{"num_hidden_layers": 10, "hidden_size": 256, "num_attention_heads": 8, "num_key_value_heads": 8, "head_dim": 32, "intermediate_size": 1024, "vocab_size": 3531, "hidden_act": "relu", "norm": "layernorm", "norm_place": "pre", "norm_eps": 1e-05, "positions": "learned", "qk_norm": false, "attn_scale": 0.177, "bias": "none", "tie_word_embeddings": true, "parallel_block": false, "init": "uniform", "init_std_qkv": 0.0315, "init_std_o": 0.0, "init_std_up": 0.0315, "init_std_down": 0.0, "optimizer": "muon", "learning_rate": 0.0119, "lr_mult_down": 1.5, "beta1": 0.95, "lr_head": 0.00517, "max_grad_norm": 2.0, "warmup_steps": 200, "schedule": "cos", "final_lr_fraction": 0.03, "batch_tokens": [65536, 131072, 262144, 524288], "max_seq_len": 256, "doc_mask": false, "train_tokens": 564200000, "max_steps": 2686, "dataset": "wikipedia_en"}
MLP neurons of a small language model. Each row is named by its layer, matrix (up: input weights) and neuron, and shows model dimensions 128-223. Each number is 128 + 32 x the weight over its row's rms, rounded and kept within 0 to 255. Numbers have three digits each.
Before each neuron's rows, "fires on" lists the tokens most often at its 100 highest values on Wikipedia text that the model never trained on. A number after a token or word is its count.

fires on: " sub" 22, " inter" 14, " Sub" 13, " pre" 9, " re" 9, " Pre" 7
L2.up52:147164122137131118116168162074190120133090149136162119154131199099126077136150125139104122136131125109134083064111125155154049152135098149138147149114091137096113151101189089081138104014176082168147146165134100047133147186124134115118155111116056112095162126104203125115084098084158147115

fires on: "s" 18, "ing" 17, "t" 6, "d" 6, "r" 5
L5.up486:128111076143129092128129165173119179132086131139169162154129066122151035107150146070153085156158142115141108078110076070096085098142163067152106217084174123143143085101088148117087132157143117122113156096179116144090134099127121153192099183080107142172166109109137181131185098130134154159

fires on: "ically" 14, " 9" 13, "ially" 9, " just" 9, " of" 7, "ly" 6
L2.up810:159166223096121107161102102194120136118154155145116086149143130146173171163142146033106094169105107123121130100165122063123125126212115124109109092121139083076188067119152160186110151126151153115179039099119137128104119121102186122176190113141154109113157133126096078122145129115182123157

fires on: " |" 92, ";" 7
L3.up94:113165118143131138143106142116169067123141184105104198113152135136167153095062129125180111163172125118092132101110079106125193145154135111126137187144089166096138109154162133088135121089184196185156091098092128082169110085126121138140100134135071111142165119054165133172101139101112116135

fires on: "iz" 24, "ik" 22, "ag" 10, "ok" 6, "ug" 6
L3.up784:150143157135138083114119149122128135140147108100127100129130191160188175144121143037098210119120143161137101126118082120101109067143115079138155136135106100127137050124127117121171142152119124107170139096195112100174191139103146143157113163103145119138058116099097170099125133127128181138

fires on: " of" 23, "ly" 8, "g" 7, "om" 5, " All" 5, "b" 5
L5.up582:125233100157192167150177141114073158157116149097169131116108139077149111154111124128147102098109150118085107124112105153147139096077141164054101108003094126087117155073085133119123154145135142093158153148115091048039073071125130128101120143137135067154093134161138133159091153188101111110

fires on: " University" 16, " Pro" 13, " College" 13, "y" 10, "arly" 6, " Team" 6
L2.up54:077174126127157132073160171141196141130122127146135145082134156116165128096099151117136157124145136159106129107148152099197189089158079151100162145131094169089096179125104153090153124110125158163141169058136124152165113132145152055072128130126113113173118153139146094105110137124137144130

fires on: " pre" 25, " Pre" 9, " co" 8, " dif" 7, " rel" 6
L3.up878:086170158111076093105105113089102169123101087120141143139156094147086200153145158117084163131153174135134135100088157186144096171125127101078116129116083161155137123181149131079112111079222104131139094178136109065173100188163130154141110076111125173138104098109108084168094121144159167127

fires on: " |" 31, "." 11, " /" 10, " =" 10, ":" 8, "\"" 8
L5.up905:104130176046188136121102105118156140152126189138103115110178104160171190159109166129126156147109142065148122129124183156170073132123114105143212110095112150124158137105169175101122180159102117116200093156154144097099105114065169059139099102113089113129157185120118123082124174113110156089

fires on: "o" 16, "u" 13, "ch" 11, " Ch" 10, " G" 9
L2.up585:124124132070166105100143138118176152115157065090126136098107137138145148142104103114119141089119151164111140124115171095087134071092142124130104098098128111090127130117101138176149135084115168160132122147083131199112129091141119080108212136151125108075117158111122090128114161105105080082

fires on: "ent" 36, "r" 11, "n" 11, "re" 6, "rib" 5
L3.up730:112097175137125106143127116136156029081171135152091167215125104081126079141121025156166116196100136110088067180109119170117162134166151108147111182159178103119130118115122114135144151105148103091139157116142074125142131143144110189156115129175140140131196132214146104117118140099092117069

fires on: "on" 18, ";" 17, "in" 8, "," 6, " When" 4, ":" 4
L5.up544:103165082128143161103136097104123196133156185083162156116166172127096147102136220108106130141141087116174102132113117102044145179163095169195184129094121117143106115156118138153117141157106117118154106049158120121144139147122118139132112119143085130205193112131154160139062148076101122171

fires on: "t" 23, "ul" 19, "n" 10, "tern" 7, "ent" 6, "ruct" 5
L2.up507:098149180149061128138133116175146112128130119175163205166173143091126104151113093115141072180165093101074145132125147141144115171136097172137115136100122132165106148134126110106214101135085050134126131107156094120126120129107094109093109106132149099165156131135126091136116163143123109131

fires on: "ing" 16, "ind" 10, "ed" 10, "an" 6, " of" 6, " J" 6
L5.up310:124110131140139082127133091134106176140100120106144134119096143136086111124120179102144125153137104149140206161133121096146189125152097180172096190060087077111177146106125075089110085110109124065123157044131113081129135144088157101094147120077146145172091072116096144110136210119168085124

fires on: "al" 23, "ar" 13, "il" 8, "ak" 7, "av" 6, "ach" 6
L3.up993:097131102129147110163117135128072131070108123150081098161143031147167121131090098125087150140153117155100215083088110143095128156107102119161178184133134110131152117195171084184115140105132132146079114123073120185048153176120122098123126144086145114126106099083124217095102124102106135107

fires on: " s" 23, " m" 19, "y" 17, " re" 6, " c" 5, " out" 5
L2.up131:165102110116128128120182140082098109187049132087136086156052217140122113095129157148136142160094141093095063088126107127151159145147120208125181171143159116144091100102133114116164139088139144127135086137120184138171125137108119087103127181173153138129128036139190100084094106107164136130

fires on: " O" 30, "ou" 16, "ust" 14, "oin" 7, "oun" 6
L2.up510:176114160114075105135142059049129127111175082094096123170120134138144133096131109128114125158138146132156057163133129114104089109144121099095122203125101162161099143115139157088101164162144100154147121117134150131146127147128159148124112149102111065193119156160113138115147093152186112139

fires on: "\n" 16, "umb" 13, " that" 7, "ing" 6, " 188" 4, " 190" 4
L5.up740:141124072154150086115161131108170139106163135137171178112130111093127120125089105116072088166199139106078101146145071111150081105136191141093072168097119188101128117089109140150114135091149114122158200143216122073176150155118090172114186089105103075148098155201145150126157147182152048175

fires on: "\n" 64, " L" 6, " p" 4, "T" 4
L5.up705:130147101154120135110093095191178135161097128093114177182124107141135145133154134181090135126130065129141102130092154152137109143154086113117103115140089104115120135111091108113081215107102180173088085113093076146082140149137061101115173156092092157121070077108108163104143081123162117162

fires on: "On" 13, "ly" 12, "oun" 11, "ently" 8, "P" 7, "if" 6
L3.up210:087146112073141158101136120171117117118173136153121143114135166082188151158126068155111154100156135126088162167086123154128197215166093139077134143123143169163117131129105143105152098124113091122144146070137161077140143170134074075135143152068096097116157106136131137044155155106072032162

fires on: "s" 16, "h" 11, "r" 11, "os" 10, " Reg" 8, "ing" 6
L3.up4:147173047187128102106137105110072147159122098147154128106138142070095133114155178171146115141147112139144114073121154121089143153194142197200100105111162155181133078143120116134118148144171079125142162106123129116134110096091117087130099140096132124137131108140182140090122140123108160098

fires on: "ind" 15, "us" 11, "ing" 9, "ile" 8, "in" 7
L3.up793:134139140129117113147152053160014219147137136107144171180148132111143107161081132162137165118146094155128117145113124157069180077091103118093097142121125203155185141143080149141142165129122163105120129143109110105200180137059114099080100133132090099114116112132177122104106206130180131114

fires on: "-" 23, " of" 18, "u" 9, "e" 9, "ult" 6, " la" 6
L3.up816:149128149137098104137124152173092198043124103114066101201117119129075189105093101170187157127135120145123123086146104152161125115094099150110113144109154079128138131139141169106084087141147107107130127091148176124154117096159195081132124120164148162133096033102144121143102149104119084110

fires on: " (" 20, "ti" 10, "-" 10, "in" 8, "er" 8, " non" 6
L5.up508:155136178115163127143099103097146147170142128169153118126217128093089169114088151105149146147122132165128091191070119154141108184087148133152139151119077138123106097101143070141167161115145081170141139133173221106126161191079121120153094167100126161086157147170118142101144152079143146076

fires on: "P" 15, "M" 14, "I" 9, "R" 8, "K" 5, "Z" 5
L2.up986:055106134118160102081150124141141191078206099165122132130114120115117108099094103109204198164178171179107089136175156176107108144095107151101105096092176093071135164078136142125111128133098102145152095104133133145124103172178158074085087143188118125137114131199056096118092147154123122113

fires on: " of" 44, ":" 16, "qu" 8, "ition" 4, "p" 4
L3.up73:153091030104162180113109102156144101156176152125126135107119206134138138138100103132110127155109179130168115143140134106144071094123079140126118162040151102131176167125122099133156121127113156160136128115121115117157176131181166045128152146136086126086142145078106070123097151183121132124

fires on: "op" 30, "ec" 11, "erg" 8, "pec" 7, "uc" 6, ":" 5
L2.up541:228095063126160109155118122157129084133181124137124145159095143134161095118132084131130115147157106155112121131117074118101147109102104093160093067093129119110102085161150110164146154099127129141136114130094143177104091141130099130124060198099086193148162099144120126114178127104158106173

fires on: "|" 33, " However" 15, "ile" 9, " however" 5, "," 5, "At" 5
L5.up219:115146125145109082121099139170102088203138221097130115139130117145109093057122087137130092203121150189147084133076118147120073155127182136151174110163157134042064179185107107107136126097092088133158124129113123127143161083113121104149042107172142105187115154163185176152178143110103047149

fires on: " qu" 13, "qu" 10, " Cam" 9, "incip" 8, " Cath" 7, "re" 6
L3.up1000:153160050150101138110103095115103157155159085086200097135197167117124112113146134136184154165166152150169110164140136096156125130112149167133089136126119194093160093136106105115098138114114148123167141121091210147132156104107175126103172161086155155082122142172142125101071181098078058144

fires on: " and" 24, " of" 17, "-" 9, "," 8, "ions" 7, "ter" 6
L5.up83:064055136127098119155135135121081149132041108097102181143122156143122112117079138141101172107131152085112168117116132159136094135189054146068108123125133121116123105173193152127102110155144052117140093095181175092177073123104144114072153109086171183103100159100152166123099072126133127159

fires on: "ar" 17, " l" 11, "w" 10, "n" 10, "l" 9, "b" 6
L5.up578:148120156066109062118108113140129178167158137189144193150119085173102140165142161144131147111162109156138162115150133150074095106115111181103157133084112134208094107166128090130131110124135104119166150091102140112154069134090069066156144138113114168113127067151116125101174193105125066150

fires on: "p" 16, "ing" 15, "el" 14, "ile" 5, "ive" 4
L3.up256:120147049121169118113154091133091070127126086132121182106126140132153099099140102131206136065087143090135145155201140154208160131185093100148105089088152190082085120129079165159184124097142161065092149121166101085087129125138153075142124113114121130136128113197149073114194110104178109132

fires on: " trans" 44, "S" 13, " Trans" 10, "8" 8, "E" 7
L5.up634:124133160151109159115073119125085084174136116110120131135122148166105157132152149114116107106114083133143117169111145087104194173128123139184060108110132100165173175066113124111128134161104121142141136177117131095061100121183165118188058129126127169134135174181162120103150155107128162112

fires on: "ant" 18, "ab" 13, "ind" 8, "ann" 8, " rest" 6
L2.up1:108141146132019135167150156114118088165092186132143134127100162205126158136146163126137095098137099158111104150150089134055163116062142161109125131149126161164106112121074179097121132125076156139145121089066125170123186094138124156137194079060123121167130132107156085135141138168199135134

fires on: "ur" 19, "r" 13, " Br" 12, "er" 9, "on" 8
L5.up222:071092124138086060154104093165106105205143154138176189102128142105125171186144142110088106109055160128093151128133103137090081136117115058115049100146121130150133086069106146150111078088119171106151151186163178097086149137132116111145161095081109163124099104192136122125133132109056105087

fires on: "ley" 19, "as" 13, "ages" 13, "y" 7, "ad" 6, "ry" 5
L3.up107:093151138077153114096126165094140160112103133117092175104095169129110136158160118124153099124146184134146116128136098170140146131148109173151146149156156085130108120156120147120154145166161168153175133137161192133128120095136134112127123159135126091134162165125149046117123129110135081124

fires on: "i" 16, " intro" 12, " disc" 10, " rec" 8, "ly" 5, " Di" 5
L3.up958:129133087105146084145051153114108103116077117077123153126136121165093090146129126080114211128139145234140085166130121161080124104169122078117128129165130126147074156155147135136141100096140077131187136051125144105075128115152089170134177142100150083092109091167136189108115113144112141136

fires on: "ul" 20, "ol" 17, "l" 10, "por" 8
L3.up534:109169152112113055112146115174083113155154170132081189139159125157085130103117092175112092159159147132163143146214099115131089083164110166158110110068077134121132103117143135113164153136066109169126123044100099157154177142117134184115098154124092129184136147122113103125156146154092144169

fires on: "ing" 40, ":" 9, "ed" 5
L5.up85:127081137143161136071154122119158159086102130098104113122136133167116110148156112118093115147158083108159092096086089170082095126085093109136087076111173150125090118197094185170114163150119150080135100093137084144064131086074128111102074143144139163185207093149162155126135180133163098088

fires on: " W" 92, "ik" 6
L3.up946:131132102105180126146109124107143159145144055107211100106146127073121170184151139112122161135153143123109116178115095146111129141100127152161142085113144087156134072175041137140195161076129098099180121091137164129109169137092163155143136085174103087129098138084138135097154143069084181128

fires on: " inter" 31, " " 20, " sent" 12, " pre" 11, "ic" 7, " votes" 6
L2.up756:070146076165236161099133129090159101143121134102118191118143065103134154148113134098126170149121104153132059154101175207064112126079116097113170170161136119146094126214110153135141113114107147133156081142137092129153051171099124113072081170119105136184117161169165115143075104161116169095

fires on: "L" 13, "l" 11, "ol" 10, "e" 8, "ed" 6, "P" 6
L5.up785:135148190120129155113089111159091134157162101124082129151131160144094133100121128186127036126176137135124097111126124117141155140138121164127132179092148160141123168145076134113087120193096076142084104107104105196141125110126157056072179117121120165159159178173078118159106145189103147148

fires on: " of" 18, "b" 12, "m" 10, "nd" 8, "l" 7
L3.up914:133118125134133196077095120098134180081152124149141089091166135102122096116071095093126145145077092119098164161157118112080135144195116113128142141076070129039116158182142151104146105092103149153104065138059118082173148138123130074121134115165114148127184133053153070140107119120068186202

fires on: "ag" 20, "k" 11, " in" 11, "-" 9, "–" 6, "out" 5
L5.up396:119102153124110102131117138113123136144107160127071137091138124122082136164108122134177135077163140162149132152085104136042074217133137147177194093159179157202154148087094116109132091159136168134143165165127106164119148151125107118161054111159155142166084127145107118075108150051139165193

fires on: " a" 27, "ind" 7, " USA" 5, "s" 4, " Brazil" 4, " to" 4
L2.up596:135107072093095187127076063182105149105141137092119142107068060124152120125129117080155184156143076150092127148120128167132131124130117125113122138098090073120127147130132098158100131123096136145112134178153097087127188111117156131161177137184115133102106082147128121098181141146162100121

fires on: " in" 26, "%" 23, " m" 16, " g" 8, " " 7, "p" 6
L3.up20:158150114123140084125157143127164154088100145078138153103082125124119125097078148145112141228144161144100078177104132141134107135152185080146184190088070171147122085103178159103122174093148139096086117127099049179146119159150153091114104090111157079111194163042153097133106095154134139155

fires on: "ron" 20, "ran" 9, "ed" 9, "ad" 7, "rough" 6, "one" 6
L2.up317:155126110185112081176122184121143139119066108183167121105122193127101067143155184112119141126085188109137173098129121128120097121106130063162136162121128072131163082152172137122198151115139093101113072119143137138159100102119116151069190164056140169177121150108110144124190171068063093123

fires on: " \"" 41, "/" 8, " (" 8, "\"" 6, "-" 5, " Mar" 4
L5.up351:098095172123164178121120116143143101136133114138079141083148136145141109130200110083114149134127155097164129195194126129109179069081100072171096098199105163209153168099106125111099126089043138105205093120152144137106196105150187114134115127088147087191146148119123086084169162112118162165

fires on: " |" 49, ";" 41
L3.up889:095165109116154151058157132102147089114184199123093142122137186106150109097126111124132060131122032146128134099142119136087155073107112140132139189126105159149117135117156151164072090081187168057105139106189121128115105114097150123066103047153126101172113153114109142130113136069128106161

fires on: "%" 19, "\"" 15, "}" 10, "'" 8, ")" 8, " m" 6
L5.up1022:099142151090129185115135145122067107127094129095149120142103174126174138096100152100166108145130137120132072156127163095085098112134107059164135114130056100158121089133170249110115114119159146103075102119107129169157148146116138132142219108087097077173157132114134074108143119136163093145

fires on: " of" 28, ":" 25, "l" 15, " |" 12, " •" 6, ";" 5
L2.up370:173153033167143108107118133085105111107140152110110118109112143108146108108072153138132204099078108149151129168097205119186185163152164108168141212087171166139152188080150102108122076174107127126079060144105158090158136114117115121134125142096136092179144158123185148125130101159176132141

fires on: "," 54, "s" 11, "ad" 4
L3.up473:083119150221073084161087155140156065132097138098123134169118140131148087091122112115140144129127118160136118160094119068119127168174116122127150141159105105125086151109046145100137176147159078131178089156174109120136121120155104096140071123128175132140093157222062156156146160113104149132

fires on: "ing" 47, "ming" 4, "duction" 4
L5.up962:157077029133191123072080138112128166138104129152137138119170124128173098094146197160125159155130062101112101124192116121144129187164113133099086142077157108085115141117087102137145104076087142154155089132201122088156129160133115095149149098122143083107128134149205099167164134090119118109

fires on: "-" 18, ";" 16, " |" 14, "–" 11, " S" 7, " 9" 6
L5.up102:124084106111092131137214178131176080137135101124127114135122095117172195139089113107146114157106054129139110150128108133151127140177091141114110158095188129124144144087227148141135121168102138117139046061074251138139189150153110101155138149156142117103159181112184096083080130151138119083

fires on: "s" 28, "p" 10, "ing" 9, " of" 8, "ers" 8, "ac" 7
L5.up729:217085093084145129070106104131101102115137160157177097129129163163147096093122177151168117144140134177117165132155120104127155158138098104157100149133156123129141127155119088080145125149051129097198121153093132098155155132160128118169130142141179077173164141119158107133132138176118169101

fires on: ":" 28, " Title" 9, " Apps" 7, "ly" 7, " Part" 6
L3.up191:202128075076156140106096134129107160135137188126116063099141119174123141125092117133131125103172104164151157113145170146142158164107040120140126134078135117121192179185132148168118192092102182134155103131104107186114118035036121142161135163133082113159148098108106129146106161154175154102

fires on: "b" 28, "ab" 7, "qu" 7, "st" 7, " D" 7, "ad" 6
L5.up107:114100190137134141137104119144159150137142115097175189118168093081151155097118087092126133095096101131120127136145161116123164105094073184070089148103123124128109081176111166126133113162166104096126113099124152157171169128075153068120126088117112149189112143117107071090176172149164139048

fires on: "." 26, "l" 24, "\"." 9, "b" 6, "c" 5
L5.up285:112100218108078168144040083059120184096090127103079162128121103167139070190093139126112143132157103149096098111179124103100105104180120158105123098148115144136089122124168109129140073115127103148185129034122151124106122064104176140144129134121097145119153105125196126138163132109134171153

fires on: "ar" 25, "ing" 19, "es" 9, "in" 7, "ec" 7, "up" 6
L2.up537:159128151172179108147134083140176181072182127123164097121118153183124101097104116114160131120160089139113102145120120178090126132122127127146130121134141163146085100164095159120137114154132141149099108107090069163144142095125149135117116112106079070109124154141107153136098161107153105119

fires on: "n" 13, "q" 13, "ic" 11, "u" 8, "i" 7
L5.up936:175115132096134064169129114097063126087166113140148118131106098099086179149089156164082138138054079204079133168134113181095162133120121112113111164157220137171132103123113127152115096145100108106119135163125215113156064126129101159194126171152118158192132084114126080129136187104144137181

fires on: "-" 47, "0" 8, "2" 7, "3" 6, "1" 6, " |" 5
L3.up956:116095180125114156093150090135097160147094149057067156085130087141114168168166157130095100161194132109122098107121179082110110109121127123052156127130103118144105153160079164134081121102067141171112107074115115158089137144133157136108141063171170144156122162162086145112147129082104164140

fires on: " to" 20, "ed" 11, "anded" 11, "ated" 10, ":" 9, " 9" 7
L2.up546:081182144147146141125065132145139132111170153077054147093146140195129111078074178106098149153119112163124128110069138142134095170142195057130133125090131165106184167131104141114141178158165092123175129102141146141126168147119197139138090125096132110142087148152092094135139096123131100117

fires on: " pro" 35, " in" 20, " Pro" 18, "-" 8, "ro" 6, "in" 5
L5.up322:123114156153111106088069149124107178167108110120073211127189116175116127117131119135152126093095137150126127160122134129093150111130111174093090156124102165087113112147170118114132076130125111138155169156139179134162172151117113091107183210094146167117180101080083203141130134092133157140

fires on: "o" 22, "an" 18, "ly" 7, "enn" 5
L2.up842:084180162105069139103161163170142183144154047119128123089191105160103147129206123129137144144159095114100144127120116113088172157138138138136164096132056133179094109115140141141096107117176113105110131147126058152149176073144130172173140127136116162067100122166170154066079124127171172126

fires on: " |" 47, "," 19, ";" 15, " L" 11
L2.up836:129140116146145155150174138160136074142115130091113162117167128142082095091144138169155133144136174132119111117070095143144146132135137250088190157101130121173106134136159082133163152171175154097141084095121083181116079088092142154157106130122173131114099135135150096119157152151135126172

fires on: "," 71, "i" 6, "\n" 5
L5.up899:049095185143172088109082123162083146111082141080088172207098062136091112116102168125144156093179148121131078153121048083102101114130109152113114166139187156137107180165073174129102101117153151107103112102104189128155092134095111101153105145067111149180169104124076140189148126043146121105

fires on: "r" 20, "er" 18, "h" 8, " Ex" 8, "ro" 6
L3.up483:070130124107068096098107056139177154102133141166119094149146124147150130146112124087135052146164174084114149119146170146118102132153135092135110124152129141106090142099156118084153077091111153103088155134143199144138141146150098102105175127110156119147084150127141121134117177090125152140

fires on: "m" 25, "p" 21, "s" 11, "f" 10, "up" 9, "b" 8
L3.up1006:118166127092149127079126174100153127132143132091157126131145181141106145109146154110131063148131107132135098127137075144064106159128194130083129183108166169099110114136105164129136126078079174152129078129118092095119157108125135110076159171124116086056164136125137067174055151126110172111

fires on: "." 62, " |" 19, "h" 13
L3.up7:133151137131109110109172173064151131109219096132123167123175119128161147137130141145101106126090107069098127123126135071075178144123144114144120127149077163040156170123151137140168093065124110089121066115151044145204130056157134141156113114141128109087127121150151116109135146123108159103

fires on: "s" 78, " located" 15
L3.up393:099090085198065137181188180157120105106068161115113162110155141125113046131167119129166103074093138073126184152092120087110091158114153124152142099127159172110107145174091161128165197110171059156142094135234093147132143075142107077102130114135134201136142115108166164064181151142134125123

fires on: "ing" 15, " a" 15, " in" 14, " on" 10, " of" 5, "y" 5
L5.up786:182164064114127136121180148148162102139109168120122115109151117087113166105154134123203106146136137117092111125105092124122214145126149110157122090150173154115112088163132081125130086144093086128173113141138211096118190090169120161108113146097151085194094196087184161100077116126127143102

fires on: "l" 18, "ed" 17, "ent" 12, "s" 9, "anded" 6, "es" 4
L5.up447:104192196141147103145151107146152148162133142125087104142139139126087120128120181124045111175083100115137177108087091114120163162121184150163116094112164148167171150106166163086109123094153132117152129122142152183111091098129135136061145134172162114181101139109116083158155177165080166057

fires on: "h" 25, "b" 20, "che" 11, "ph" 11, "ch" 4
L5.up595:162131102177067173125068134160095083169149114126144134191119149122125071149116145117123093118103130159143156121129179138128105089105122114130104147147101133120082064138089133143172179124113095118151114105126108135138110110121139146189174146204130123115071110131078128112164167071148153150

fires on: "f" 24, "r" 13, "if" 9, "ev" 8, "im" 5
L3.up401:157158120167216136140097138119132131101126092141136114102129177114183158112081130119142131112142107161117158110114187137128172127085156119150091189133137114075134187083156154122083098155165162132133121061130176119145150133117127116059131160164094154085097070185103107144131106131084126104

fires on: "ar" 18, "A" 14, "rea" 9, "ab" 7, "ra" 6
L3.up244:164136124157106113134144104157167185126179132095058108131101133119126137147082096117151118183120155152121130114113168146108136065108076132084124115179171124186140103117146169056125185088123128116136116178106117067090119092131157171112077099111053102161149089088121051162147090130104099157

fires on: "ing" 20, " m" 13, ")" 10, "m" 6, "y" 4
L5.up894:138092067129126106097121156125134141153114166115090124116176129173125162103158150110131132144069138144068062159164126142133137087155127141170082145144149171201057077140150127119158115090139128159090100124107157152091194160082111130110117137154154100136200115113186127165086174126113194139

fires on: "al" 30, "am" 10, "ak" 9, "at" 8, "ult" 7, "mar" 4
L3.up689:158164130127107132124078136097098087093114172138071101118137125109094136082149112101151118110195166152073203095118101137107113128139158113096151156093119137106171097123190090140102079138137097154162124167161097161174123139154099062111100118143128092133147158147129144095114140071181126117

fires on: "r" 30, "c" 13, "h" 9, "re" 8, "S" 7, " W" 6
L3.up329:173181134111158129092150134099152166104139184167158125143129121092072125106100107087121081113035129062094151106168105161093177109175106152106131097088170080141151169170122105164153168101158086082145104143143081160144156172115125149117091069129125132121128171122138102090116159064044180081

fires on: " |" 22, ";" 22, " W" 7, "ast" 6, "es" 5, "anc" 5
L2.up468:185086151094166127117135125133137130093065136091106189109090103125186116101168122118097150144075146126131119138101140124103126100169161072123131141136127157119146169094145109105149109107147119157050127122124110160148183124150152131173167113158160075110142171103156131116129100123148171140

fires on: "in" 35, "ic" 22, "u" 15, "i" 10, "ov" 5
L2.up956:128116187103133131145186101096130090129131125154095065137129096127107139131160134172089151133154112140098078186086132132129104168113121147128124121142075150106116110141078070123138077122107089140129135128114216120166100136098124106188113165150173120132172113144142154110150160147169156146

fires on: "ou" 23, " |" 12, "ri" 11, "ra" 8, "y" 8, "h" 7
L5.up527:130099140143121133150151121098139080094192068049176128162152141118100136088105166131151096126111127120108178100161109103138153156160171160149155120097125088124131154121150161136113103158128137092149081087144122120154122144132111190181112165121101203110169169122193162107095109104147119137

fires on: "ang" 22, "ig" 13, "eg" 9, "i" 6
L3.up156:142100074148172092192112181120163136110150144108103116072138143104147133088124152137133097102111133085128128209118153108166114168173158136117124141098122139129178133161168128147161169115124113117151129134147117093103132179103080189145062172116120110143102111154155117112035138115101121122

fires on: "s" 34, "ers" 16, "ly" 5, "ing" 4, "ed" 4, "l" 4
L5.up995:101099137155202111087135114110129186159131082140164145141075112086127095153166139140186040095124156146161143067110123084127159185163153100178153130143163117150123099073159110077181129203173156180121187121135051086054166159126090170168133124109118128149188119114111136084084151117143158110

fires on: "i" 19, "ann" 11, " equ" 10, "her" 6, "en" 6
L2.up214:126155112174083089122139128120087076198162145173118168113113104150106141084035131136134131112135149107094150113133056091119081123135143096138158140105149168144110139112154172172138149148149046121134158119084176137128117153093164169141113131164117103083104216113169133171124154132166123086

fires on: "y" 72, "ern" 5, "ig" 4, "e" 4
L2.up952:119146127183156251121157174061110122139166155126143117096132074136149137133134111095162130184125128082123093179167125073051165079151145110092164116179120175105101105123142101176192089106113116129070122115078128118134146109087127131142155097096128207112050123144137126100131130072149167123

fires on: " American" 20, "'s" 14, "ian" 9, " Democratic" 7, " Spanish" 5
L3.up193:117189156136128141143111118104082141125123144108112126164117116121170110143095138071077137211139155119108125146104160139078084120118133111187105154121184140172041114168118064073173160093140173125185168058160105114154112113133141129110110128116164078105173095138095123105160101173083095133

fires on: "ad" 25, " O" 22, " Cal" 7, " d" 6, "ra" 4, " D" 4
L5.up977:102121199131127120144109150053120130138096151156093118194178108107215148108129105076116117147121115140161119116095123134097134040152129143065101193120142163180114063163111130150111130164109159111198103123112164125114172155105150070118052135136092195123123093133116153151110100164161188133

fires on: " as" 38, " w" 15, " Lab" 10, "ity" 6, "ac" 6, " W" 4
L2.up562:099128116095188122158077142136161137131118114119136147128112148120081144126127117143104082110085160115133107122134130126127088167097164095147140151124111087117124150134116124083136167137138115120119224104202183145169205091131136131118186147139148091141114123058129071139174115072141140108

fires on: " of" 24, "v" 11, " to" 8, " in" 8, "After" 7, "le" 7
L3.up659:126088114052085149076129175155140090094135095123108153126131142103123144180141159122166133139133157138077087100126132131115120191161154097112140097149131126092113167181127139101099093096158102150096137097109070089101104141130180099173105160087094127138152158149160131151155168152115060140

fires on: "ar" 36, "it" 11, "ant" 10, "retary" 9, " major" 6, " Bar" 5
L3.up100:128187170131197170102101056157171130103143145139113127117104114102134106084148123124093123122080090144120135115158124100137157131091136025095126168137150135138146102180187103136108111091135162134146159086114163192138168152160156120137133153167078109110157103157122139137151149071114120156

fires on: " and" 37, "," 18, " but" 9, "\"," 8, ".\"" 7, "." 6
L5.up189:026112166126149133135093140177118165136088177077156141192126141155151150128125097055148176142094137129167098139170040133115086104168114122131087114153140116093073149104134120148098112099066131107129136130115164146163147114121112144215069079120134130103120087108173139177141176131167101121

fires on: "ass" 18, "U" 12, "D" 11, "R" 8, "K" 5, "G" 5
L2.up385:087132162151139175015100154165146155139131093101134118095134146139160098119135108161125118123167150121204116207170151112111098116085097163142119155105117097106063170072078138158083132069073115141167077106071139166106128156095138069158095125106123140177120130145079123165062147161152167129

fires on: "\"" 20, ")" 18, " as" 8, "." 7, " and" 7, " station" 6
L2.up636:056130129125169112154115127142117196093164183077162086128154123148117182206140166164155152140162145074085104104167127135156157054159137168140143118127133111107104108079176119099134151173133144115171119084154128071112141168038111117134118163164080171137112139130124128060136129141166158147

fires on: " of" 18, "ast" 12, "ab" 8, "am" 6, "om" 5, "le" 5
L3.up890:148138125095019208131141149127112150138147124162110136159174090137124114163179165143108081157107161137135126142098150159114089092098121184130121089114082064107072140123086183153179120123199161137102129099104092172091181127138196123166147154132117093127063123121199177151070159135140068102

fires on: " of" 26, "enn" 10, "end" 10, " |" 7, "inn" 6, "ast" 5
L3.up893:118119155077067115090123112129133126126127101136074168190138107107140124146113103163154134124092160128106187157102143148129178157160113150080165163137129143041148156096131119120103191175123095127037103120168125139188138147101160175164181163138170129155122134165122128121100145147151148159

fires on: "l" 16, "ol" 13, "yn" 12, "re" 8, "el" 7, " col" 7
L5.up485:139118157185128084123181185119121118140142076109156158168096103197160139185138078180056105170175140145137110083125135159114139209177159130115118107119090159091156096184137175150098128114150112091122125111106153155163127147110109136164098122126139089098177100116101112103082150124117083164

fires on: "l" 12, "z" 10, "t" 10, "ry" 7, "ert" 6, "ical" 5
L2.up688:097180103200118167114118137115132120125133122166110161173094111167143086146146133162097141142154189159123158145093106109050153112080137052077163105127108226167105118124070112175194160181097122110156140098097111142131126080082093109113121157141156151160078123176171128120125148126194131117